From a checkpoint of a small transformer trained on Wikipedia.
Size: 19 layers, width 384, 6 heads of 64, MLP 1536 GELU, vocabulary 16384, 40.2M parameters.
Architecture: LayerNorm after each residual sum, biases.
MLP neurons of a small language model. Each row is named by its layer, matrix (down: output weights) and neuron, and shows model dimensions 16-79. Each number is 50 + 12 x the weight over its row's rms, rounded and kept within 0 to 99.
A block is one neuron, or neurons of one layer that tend to fire together. After each block is what it responds to, as a language model described it from the Wikipedia text at the highest values.

L10.down423:55 42 38 84 47 64 75 50 55 33 44 46 58 42 42 49 36 53 41 51 43 34 49 76 45 56 43 45 67 34 47 30 48 52 62 41 45 50 47 45 54 59 47 48 41 60 69 54 67 79 29 58 51 55 58 24 49 55 67 29 48 52 48 21
Responds to: Year slot in dates

L11.down481:42 35 56 55 72 68 44 44 57 47 60 48 48 54 44 57 50 24 50 61 56 33 33 33 77 60 65 41 57 58 75 49 42 71 67 46 40 52 62 61 35 32 47 57 44 38 42 42 42 54 46 33 38 52 39 53 33 65 60 37 62 46 69 58
L11.down569:35 38 44 44 55 73 58 47 38 54 49 62 56 52 41 57 71 49 70 68 48 50 32 50 35 71 79 46 49 57 53 28 53 47 32 31 41 61 33 33 31 59 39 65 25 37 53 62 71 65 57 40 66 64 66 35 74 34 45 45 43 53 71 54
L11.down652:51 34 55 54 50 51 51 59 33 49 39 34 37 47 61 35 31 74 28 32 56 56 37 74 49 48 43 35 46 59 55 61 51 65 38 45 48 52 37 38 36 36 43 64 51 48 47 52 42 27 42 54 39 62 58 52 63 39 42 57 56 60 60 66
L11.down690:36 60 51 61 43 57 58 36 49 44 69 51 36 38 61 33 54 76 46 39 37 45 60 46 30 38 59 66 46 39 52 42 51 50 37 46 59 40 75 55 55 55 64 42 43 60 54 43 31 59 68 39 62 36 43 49 56 75 40 51 51 40 53 66
L11.down1089:41 50 63 51 81 30 39 47 56 42 21 62 43 48 35 61 31 53 38 48 56 52 70 47 50 72 64 48 59 63 40 56 53 47 49 45 31 71 47 33 60 58 42 49 48 54 53 61 45 59 55 51 41 59 35 45 35 47 40 66 31 59 37 66
L11.down1096:34 55 63 47 35 52 62 44 44 25 59 54 28 65 48 49 53 59 68 61 55 74 24 41 59 13 45 55 38 48 42 36 31 39 23 30 34 33 40 49 56 35 45 46 37 56 51 69 63 54 35 54 54 36 56 47 52 43 70 59 44 48 45 62
L11.down1330:57 69 44 33 55 29 42 36 65 49 64 56 35 47 54 61 62 75 52 44 45 51 64 74 52 66 31 47 43 73 55 79 39 51 67 41 49 31 27 34 36 59 64 47 37 47 56 53 54 72 63 57 57 50 45 38 43 44 42 25 56 40 44 37
L11.down1406:50 32 61 55 61 56 51 43 49 39 40 60 51 50 54 49 65 44 44 30 38 31 48 35 65 67 50 53 49 39 47 65 61 40 47 67 59 60 47 59 47 75 56 40 45 54 59 32 76 81 67 59 44 51 42 54 59 38 52 37 39 52 55 43
Responds to: Day position in dates

L10.down498:55 45 52 43 64 49 62 46 48 49 42 56 70 26 62 47 43 54 30 51 55 69 59 30 47 55 40 52 60 42 70 27 55 51 46 53 60 56 45 38 47 48 52 41 51 60 79 55 41 69 37 43 61 61 61 45 60 52 51 38 45 56 57 24
Responds to: Number-internal separators

L2.down14:66 61 66 53 91 48 61 52 42 42 49 76 38 51 51 79 33 43 38 54 22 40 44 52 49 52 36 41 43 58 46 52 39 31 65 50 57 56 32 52 64 56 64 61 60 64 56 78 49 30 43 55 65 61 64 43 45 50 55 64 73 36 58 43
L2.down147:46 46 54 32 48 45 48 39 50 56 54 63 49 39 63 48 45 51 35 50 44 57 73 61 39 51 35 52 41 71 49 62 42 51 57 30 57 66 58 65 51 24 30 33 47 48 65 58 50 30 26 55 55 63 48 66 45 51 73 57 66 60 51 55
L2.down412:65 66 64 42 58 50 52 45 38 36 47 38 50 51 63 62 66 25 36 48 64 21 42 47 57 42 64 41 38 65 40 66 25 31 47 28 63 62 53 63 47 54 60 56 42 57 76 60 42 50 56 46 51 62 74 55 56 34 42 52 64 62 78 50
L2.down576:41 38 54 79 57 60 43 34 39 44 26 42 37 25 67 49 25 56 64 66 50 38 46 47 39 27 58 62 48 42 68 61 40 56 53 48 31 40 60 71 66 53 49 60 38 30 30 54 42 33 32 53 50 65 38 49 53 48 42 69 54 54 48 36
L2.down581:59 85 33 52 78 51 59 44 29 63 46 67 41 42 57 55 67 21 58 42 47 31 41 39 56 47 58 59 54 60 56 57 69 40 76 57 56 37 47 66 43 52 65 39 43 74 47 46 55 77 63 53 38 64 37 58 63 46 55 66 57 31 40 39
L2.down1069:31 48 40 60 80 47 51 62 49 50 31 42 17 45 44 58 55 60 40 50 64 37 56 68 44 47 46 35 58 43 41 57 66 37 60 66 63 47 57 70 54 58 60 35 41 69 51 49 55 51 39 55 79 62 52 63 64 51 30 44 56 54 45 56
L2.down1248:42 56 52 72 48 39 39 27 37 67 55 51 69 48 49 70 59 49 48 51 52 25 57 21 52 58 40 57 76 52 38 56 43 63 61 45 51 57 39 54 43 73 45 30 51 66 50 44 53 61 54 60 52 51 26 37 61 53 29 55 36 59 30 65
L2.down1314:54 54 37 70 53 63 50 49 45 50 59 50 53 47 35 43 49 55 50 21 52 58 45 34 71 70 60 43 70 51 29 52 76 68 47 70 52 43 68 39 38 56 53 53 40 54 59 43 50 43 50 56 49 48 68 47 46 72 57 49 57 70 43 44
Responds to: Standalone two-digit numbers

L11.down32:54 37 61 41 54 47 70 49 65 74 62 50 27 50 54 46 50 56 60 28 27 44 58 46 58 33 54 55 59 38 38 60 48 50 57 12 57 45 35 46 74 65 55 60 30 45 59 55 47 64 43 58 54 43 32 47 43 78 67 69 61 29 33 56
L11.down332:64 53 43 59 45 38 74 43 25 53 47 48 63 33 73 52 82 45 43 32 51 36 55 58 56 60 51 84 60 53 43 51 49 55 55 52 38 55 61 33 52 45 45 51 60 48 39 51 38 41 53 47 45 46 75 71 36 54 32 43 40 44 63 42
L11.down499:42 45 59 58 62 67 53 55 59 47 48 62 46 72 79 46 51 28 63 41 64 42 64 47 56 49 61 48 63 45 50 49 38 49 61 62 66 42 52 56 41 48 48 36 62 46 66 43 56 68 64 48 60 26 59 60 37 42 61 72 29 75 58 34
L11.down728:41 54 54 54 57 45 26 56 43 35 36 59 48 55 66 50 59 60 42 51 37 49 47 47 57 54 48 52 47 64 53 69 39 48 52 69 52 31 49 48 57 47 31 50 53 37 37 33 48 28 70 72 38 72 51 34 47 62 45 34 38 38 59 57
L11.down761:60 64 53 28 49 48 55 46 63 35 63 40 49 48 59 50 59 60 38 42 34 59 61 54 47 52 47 74 57 58 46 66 39 55 62 56 49 57 40 53 41 65 46 33 74 38 51 54 59 69 45 50 44 47 32 36 66 40 54 38 47 42 47 32
L11.down772:40 42 47 69 63 33 45 56 49 49 43 64 41 36 56 65 51 52 42 45 48 33 43 51 50 38 69 28 58 63 27 38 62 52 62 39 42 30 55 28 73 49 49 54 44 69 56 26 51 44 28 46 59 63 54 38 49 56 38 31 48 45 81 58
L11.down953:78 54 66 49 35 46 51 70 46 47 61 43 43 43 40 48 55 51 46 42 44 57 37 59 34 47 43 45 43 56 50 51 57 52 63 47 56 58 74 55 62 51 39 45 64 56 32 53 64 31 49 60 41 38 54 42 56 47 59 42 17 42 68 30
L11.down1501:40 41 33 64 61 58 69 54 85 33 55 72 33 60 44 55 48 43 42 39 16 50 59 56 44 86 43 53 45 51 27 52 47 51 63 53 54 66 39 39 53 47 32 37 36 54 53 57 55 48 47 36 44 43 35 37 24 66 57 51 38 43 51 26
Responds to: Numeric range/time separators

L11.down75:60 49 39 82 52 53 51 66 57 47 45 35 49 48 43 46 63 47 39 34 58 45 42 42 61 65 42 33 58 56 52 61 59 71 49 46 31 41 59 50 54 67 51 43 32 60 48 40 62 20 54 34 30 45 52 63 33 38 59 27 44 43 56 39
L11.down415:59 31 54 29 71 41 46 43 41 56 55 65 50 47 47 32 11 62 83 79 65 68 51 47 74 30 62 60 33 37 54 69 44 51 43 46 39 49 55 49 50 59 58 43 41 32 44 50 42 29 49 46 43 50 53 50 47 54 79 32 50 37 49 40
L11.down563:42 40 65 63 57 41 45 45 44 51 32 36 48 50 40 48 61 50 55 44 62 46 51 41 43 29 59 46 51 55 35 77 58 48 72 61 48 37 50 46 69 50 48 47 68 62 73 40 37 42 31 42 46 55 46 44 59 53 46 48 37 36 76 54
L11.down673:77 60 68 28 63 39 78 54 38 51 59 42 49 38 56 55 67 47 48 57 51 57 70 29 54 42 34 45 50 68 36 53 36 44 52 55 50 42 54 57 44 72 60 42 58 39 61 52 59 35 57 38 33 61 59 35 58 42 65 52 57 47 31 48
L11.down916:54 54 27 38 59 50 57 60 43 61 50 71 65 63 44 32 72 52 34 42 59 46 59 29 62 61 41 50 60 41 31 56 35 68 65 36 29 47 11 54 48 52 55 58 52 41 42 57 71 53 67 45 53 58 51 49 63 47 35 52 40 45 44 28
L11.down1144:67 41 44 25 42 48 56 53 56 52 68 49 49 29 74 55 54 52 40 50 73 49 34 35 67 45 46 49 57 76 16 60 31 32 26 41 14 36 52 44 58 36 35 46 50 44 64 57 49 40 57 29 47 46 33 65 52 50 61 27 37 49 40 33
L11.down1389:37 32 25 52 49 49 48 45 61 44 55 40 38 57 80 69 47 46 45 55 54 69 56 57 49 22 28 52 55 51 43 62 41 56 57 52 43 32 31 51 46 52 66 54 26 39 59 59 35 35 44 36 62 67 58 49 55 40 30 70 56 44 39 54
L11.down1392:59 51 53 58 49 31 58 42 74 55 43 24 42 44 53 44 37 40 40 38 46 60 34 31 58 63 32 39 46 38 50 43 44 49 43 65 39 84 56 49 65 40 68 51 39 41 65 66 61 39 55 43 42 41 63 46 40 45 54 57 43 68 50 51
Responds to: Hyphens inside number strings

L10.down1428:58 45 61 46 56 58 59 56 60 40 58 43 50 55 39 56 64 60 56 48 40 36 46 50 45 67 41 56 36 56 46 46 53 47 51 69 49 46 44 60 59 49 58 34 51 52 45 54 54 72 51 53 61 51 51 48 41 45 67 56 49 54 42 64
Responds to: Predicate-opening copulas

L2.down190:50 48 60 65 70 59 58 35 18 52 67 53 57 55 43 62 68 43 42 65 63 49 69 58 50 47 61 53 56 67 41 21 67 35 55 64 43 35 29 55 61 67 40 24 59 47 55 33 35 42 64 41 63 69 53 68 60 54 41 39 43 28 65 28
L2.down359:51 68 57 56 52 37 65 62 54 57 62 51 39 39 55 38 76 53 57 44 41 64 43 40 32 56 51 53 49 44 60 47 75 37 69 54 44 57 34 59 72 55 52 47 46 49 57 35 50 33 45 42 45 57 55 50 63 36 22 57 61 59 50 40
L2.down857:57 51 49 22 62 58 57 24 52 46 49 63 58 38 44 55 80 61 55 58 53 53 45 57 43 44 21 47 48 83 46 37 45 15 37 50 44 50 53 54 49 75 57 45 34 35 47 60 25 24 53 12 49 54 63 30 50 40 42 60 44 34 54 67
L2.down1265:39 49 43 39 51 44 50 57 35 51 43 31 63 54 30 47 44 55 43 44 55 51 64 48 41 59 55 53 53 49 56 35 43 53 48 43 34 71 61 50 59 31 57 58 43 48 63 60 29 86 48 36 39 50 46 15 56 52 32 24 57 36 42 29
L2.down1323:33 60 43 35 32 52 20 46 28 45 57 45 33 41 33 61 56 44 52 46 52 50 23 45 42 49 27 42 40 48 50 41 29 66 69 52 48 55 49 67 74 63 56 48 59 51 57 43 41 42 48 67 50 63 43 54 45 29 58 46 60 47 69 59
L2.down1352:58 57 45 39 62 45 42 28 60 40 51 58 24 46 51 54 52 52 44 66 73 40 61 69 49 32 36 30 65 41 62 64 40 48 58 79 49 52 47 40 45 42 57 40 40 57 59 64 54 63 54 28 21 64 53 58 51 41 68 43 65 75 35 39
L2.down1367:38 69 50 46 35 34 69 51 47 66 64 58 70 41 47 56 75 71 46 59 64 41 71 63 46 38 77 46 50 47 24 60 56 38 44 41 46 73 36 40 33 49 54 59 57 50 60 62 43 64 65 33 45 42 46 32 37 47 45 38 47 56 43 51
L2.down1492:61 53 56 69 48 36 56 37 49 56 70 36 43 62 47 36 68 82 45 54 28 43 43 46 41 35 51 63 54 65 30 36 51 53 55 64 58 53 29 43 43 67 66 47 39 64 33 58 38 54 52 69 58 87 53 51 42 66 59 52 57 69 61 47
Responds to: Copula after subject

L2.down89:50 49 61 58 38 36 58 49 39 40 67 61 73 19 41 68 65 49 35 32 30 32 72 47 49 57 54 46 47 52 40 59 54 50 47 62 45 55 36 71 48 48 50 49 42 53 49 37 44 56 63 62 52 48 37 41 40 77 30 54 41 58 52 40
L2.down94:43 41 52 48 28 39 50 58 37 72 55 59 28 47 51 54 62 51 46 49 48 45 41 58 48 72 76 35 48 57 34 59 62 31 72 50 47 59 60 43 63 42 60 62 55 60 50 57 55 57 61 44 57 59 68 35 43 51 35 22 41 43 51 87
L2.down1081:61 52 50 49 65 43 66 47 59 51 29 37 17 50 35 52 64 52 46 57 54 49 48 57 54 39 64 64 50 50 29 71 47 53 46 45 45 54 45 60 60 32 47 35 34 43 54 55 34 65 43 56 59 40 53 48 50 50 39 32 64 66 55 34
L2.down1122:26 60 54 45 41 56 52 34 29 47 50 53 52 48 34 61 62 46 43 61 55 60 56 66 50 50 42 63 37 68 52 58 59 63 61 56 57 56 65 36 55 48 39 68 37 34 59 69 61 44 45 55 44 18 43 46 16 57 56 48 53 44 13 52
L2.down1377:39 62 42 78 49 44 46 43 46 46 48 56 48 60 55 56 64 37 45 55 49 68 66 49 34 73 64 36 40 55 37 49 41 63 24 70 55 48 39 58 32 38 79 40 42 50 63 47 67 41 52 41 37 44 56 71 28 54 50 52 72 59 50 26
L2.down1410:60 57 45 54 53 31 57 72 52 32 59 41 59 24 49 39 61 50 41 59 36 69 59 57 51 69 50 54 55 51 60 46 48 52 41 72 39 54 33 42 43 52 49 46 30 58 56 49 36 41 49 57 38 45 51 50 43 55 54 51 60 44 58 36
L2.down1412:68 61 48 51 55 55 59 62 35 49 51 49 43 40 40 55 52 60 46 69 40 44 65 49 59 63 47 47 52 60 42 64 52 33 55 32 65 60 54 41 48 49 70 75 61 58 65 41 49 63 64 54 57 54 58 43 45 49 59 48 32 27 46 53
L2.down1433:47 53 64 59 46 47 62 34 56 42 33 52 47 41 58 61 52 46 38 63 50 52 40 54 43 54 55 58 72 36 44 75 49 41 79 65 63 40 45 43 35 54 44 46 17 60 58 42 66 50 42 48 50 49 58 57 54 45 36 34 59 22 84 42
Responds to: Wikitable cell separators

L2.down208:62 45 55 67 47 43 57 73 29 66 34 67 70 64 49 53 58 60 71 59 41 57 43 59 54 57 52 73 46 53 63 41 71 69 68 65 43 55 44 49 51 30 59 36 51 44 50 45 63 37 47 49 47 47 73 41 47 49 51 49 57 53 48 61
L2.down264:60 59 27 47 64 43 37 42 63 33 51 54 59 51 58 44 45 60 47 66 44 46 46 32 56 40 60 40 45 54 24 53 43 48 63 52 40 42 48 43 60 59 58 34 63 40 50 45 42 63 62 46 40 61 55 66 47 41 51 56 54 22 69 41
L2.down515:44 56 52 57 39 47 62 37 54 38 49 64 61 44 50 50 37 55 45 65 38 39 38 44 27 57 55 53 51 35 83 51 37 71 42 46 63 33 32 58 65 50 75 29 53 65 51 54 67 48 60 55 62 49 67 46 55 65 45 42 55 46 60 56
L2.down872:62 77 45 39 44 62 46 55 50 46 44 55 49 41 50 73 38 65 65 42 25 57 65 52 58 53 47 69 41 62 41 60 49 23 23 56 51 39 58 50 50 64 35 57 37 53 83 21 59 60 42 61 60 66 53 52 55 25 73 44 64 32 42 40
L2.down1182:61 46 39 49 34 41 35 23 44 36 70 59 41 40 51 51 64 52 33 47 36 68 45 59 52 54 68 75 33 35 45 45 80 62 58 66 53 84 44 51 39 51 46 59 48 40 58 43 47 63 62 35 42 31 66 80 43 18 47 49 52 47 44 26
L2.down1194:55 50 40 40 40 58 35 39 55 56 39 54 41 75 51 38 39 53 39 63 60 68 46 68 55 44 36 47 42 63 41 51 33 45 37 52 45 58 59 58 42 83 58 55 43 34 55 37 53 49 43 50 43 59 46 53 45 42 45 43 32 63 38 39
L2.down1373:49 48 63 29 29 28 55 68 48 32 43 47 48 45 35 49 63 58 57 48 32 70 53 43 44 66 44 47 54 56 38 31 55 41 53 49 72 42 55 30 29 32 70 49 49 44 54 62 46 48 60 47 37 58 50 33 62 58 49 42 68 54 65 37
L2.down1419:41 53 46 53 33 61 57 49 35 46 27 65 73 51 57 26 66 53 49 59 59 35 50 60 62 49 38 51 59 44 56 55 42 53 63 48 57 42 66 40 76 36 53 47 77 37 47 58 48 58 48 39 37 33 78 57 54 46 57 55 30 64 47 53
Responds to: Hyphens and list dashes

L2.down2:57 29 43 55 54 51 46 36 53 58 43 52 52 58 47 47 59 46 38 46 55 60 39 28 57 21 55 60 33 48 58 41 65 47 51 51 40 50 53 81 49 65 39 57 62 66 64 58 34 33 63 53 46 40 47 68 59 45 56 40 51 57 58 66
L2.down460:49 43 50 67 73 68 48 57 24 56 47 56 67 56 60 44 40 53 48 46 65 39 40 47 41 60 68 45 51 50 41 68 58 67 52 13 53 49 61 43 40 43 33 53 35 22 50 67 33 32 81 38 40 25 65 41 56 64 54 44 40 76 36 65
L2.down548:45 61 56 59 44 64 49 40 75 56 43 53 43 44 66 46 82 59 49 51 53 41 72 67 57 46 52 45 72 30 63 40 71 35 79 67 48 36 44 54 73 55 44 72 81 52 47 41 23 64 64 51 35 41 58 50 48 60 61 15 56 47 64 68
L2.down759:67 57 59 59 64 21 78 38 49 78 41 60 63 54 31 49 25 48 58 44 51 45 52 41 42 37 31 63 47 49 61 39 53 65 47 61 55 53 44 40 48 48 66 75 15 68 36 47 54 36 75 56 48 50 61 44 60 42 61 61 46 23 70 42
L2.down893:41 54 60 35 50 38 63 37 42 57 02 50 40 67 41 36 33 66 52 35 44 31 40 44 38 58 51 51 66 41 64 50 42 62 47 65 49 47 55 63 53 67 65 72 45 39 45 62 32 45 41 44 56 48 48 37 47 68 65 51 54 57 06 48
L2.down969:52 46 30 43 50 36 54 48 51 63 64 41 67 40 41 55 49 34 50 27 37 42 35 46 52 31 64 52 62 35 37 47 68 49 32 38 59 44 62 52 58 40 41 63 48 51 79 55 61 49 48 51 57 36 50 60 45 54 62 55 59 42 67 52
L2.down1184:35 43 54 54 59 40 36 62 52 58 60 51 45 56 62 43 69 67 26 39 56 54 59 58 40 46 61 63 32 43 48 47 70 52 35 37 54 41 58 57 25 55 47 74 56 62 56 61 44 40 48 63 44 18 55 60 65 50 32 59 42 45 44 78
L2.down1370:50 47 43 38 17 50 44 46 43 48 70 49 38 38 43 54 74 48 47 54 48 56 49 50 69 58 42 55 57 68 34 51 64 63 52 58 60 26 55 71 55 54 37 49 58 74 35 57 57 48 51 51 53 31 46 56 32 51 68 70 53 33 54 63
Responds to: Colons and linking "of"

L10.down900:44 44 36 60 37 55 59 44 50 63 48 62 32 48 60 55 26 46 50 56 66 70 43 38 63 61 46 41 55 33 37 44 57 28 45 35 44 74 33 48 46 50 39 47 38 58 70 47 53 46 40 39 36 48 40 57 51 35 55 70 50 22 56 46
Responds to: Census demographic boilerplate

L11.down38:55 30 42 35 43 55 57 43 63 33 61 58 57 50 37 35 36 46 61 32 30 57 37 54 59 71 67 25 58 66 40 59 66 20 34 60 51 55 68 54 52 46 31 49 40 50 65 63 35 83 38 27 52 53 43 44 41 56 32 39 60 49 40 34
L11.down540:67 57 54 57 30 33 65 49 58 39 48 58 13 28 57 50 53 30 41 33 53 36 48 67 51 36 43 57 38 66 60 55 60 24 59 54 51 40 56 48 38 73 58 60 47 53 74 44 58 46 61 40 47 61 23 49 32 51 45 35 50 52 67 60
L11.down603:40 62 57 46 51 51 36 58 43 68 49 48 37 56 32 37 54 32 36 59 46 54 60 44 47 51 55 55 43 28 44 52 71 45 73 67 35 59 44 53 37 35 62 32 42 41 65 47 59 73 55 48 23 50 58 60 30 38 47 33 29 67 50 33
L11.down605:62 42 57 59 35 49 62 43 56 43 64 47 36 52 52 60 52 56 59 43 34 58 27 32 37 39 30 40 45 64 66 40 58 54 50 71 51 61 45 67 74 41 62 61 53 44 50 55 45 63 44 41 71 52 29 44 53 44 56 66 44 51 44 43
L11.down706:52 37 51 43 34 33 49 48 59 68 42 68 40 58 36 38 63 54 52 46 35 46 39 71 40 42 49 57 42 65 74 30 63 61 50 58 32 47 57 57 63 49 67 47 50 44 47 59 47 61 64 44 42 41 68 46 25 30 50 40 38 56 41 34
L11.down1134:26 48 67 28 58 52 53 44 62 75 58 47 41 42 32 40 48 38 51 33 60 66 64 64 44 66 48 36 47 60 57 56 50 29 41 67 47 43 40 52 51 55 48 65 56 54 45 41 51 52 67 40 44 62 48 60 45 53 43 46 58 55 32 41
L11.down1191:57 71 62 51 35 72 53 38 45 51 55 41 71 45 47 49 39 61 47 52 60 46 69 52 56 73 36 56 55 31 60 43 58 31 63 59 56 46 43 65 32 64 54 47 40 56 56 39 64 52 68 45 54 56 66 56 39 39 28 40 48 50 46 36
L11.down1505:34 56 57 12 50 61 60 36 26 47 78 46 33 42 49 23 40 34 53 73 46 40 47 45 36 61 46 64 50 57 60 75 80 53 66 47 58 50 41 43 35 41 41 36 49 61 62 34 48 34 59 39 34 47 44 45 44 54 25 57 49 51 54 63
Responds to: Auxiliary verb before participle

L10.down1337:57 29 50 38 30 60 37 53 63 48 55 39 44 73 60 49 68 62 52 66 42 64 29 47 45 32 54 40 46 53 29 62 46 40 62 43 51 54 49 63 57 70 47 53 41 45 61 44 48 61 63 69 56 33 42 26 63 45 47 55 46 78 49 61
Responds to: Separators after numbers; name fragments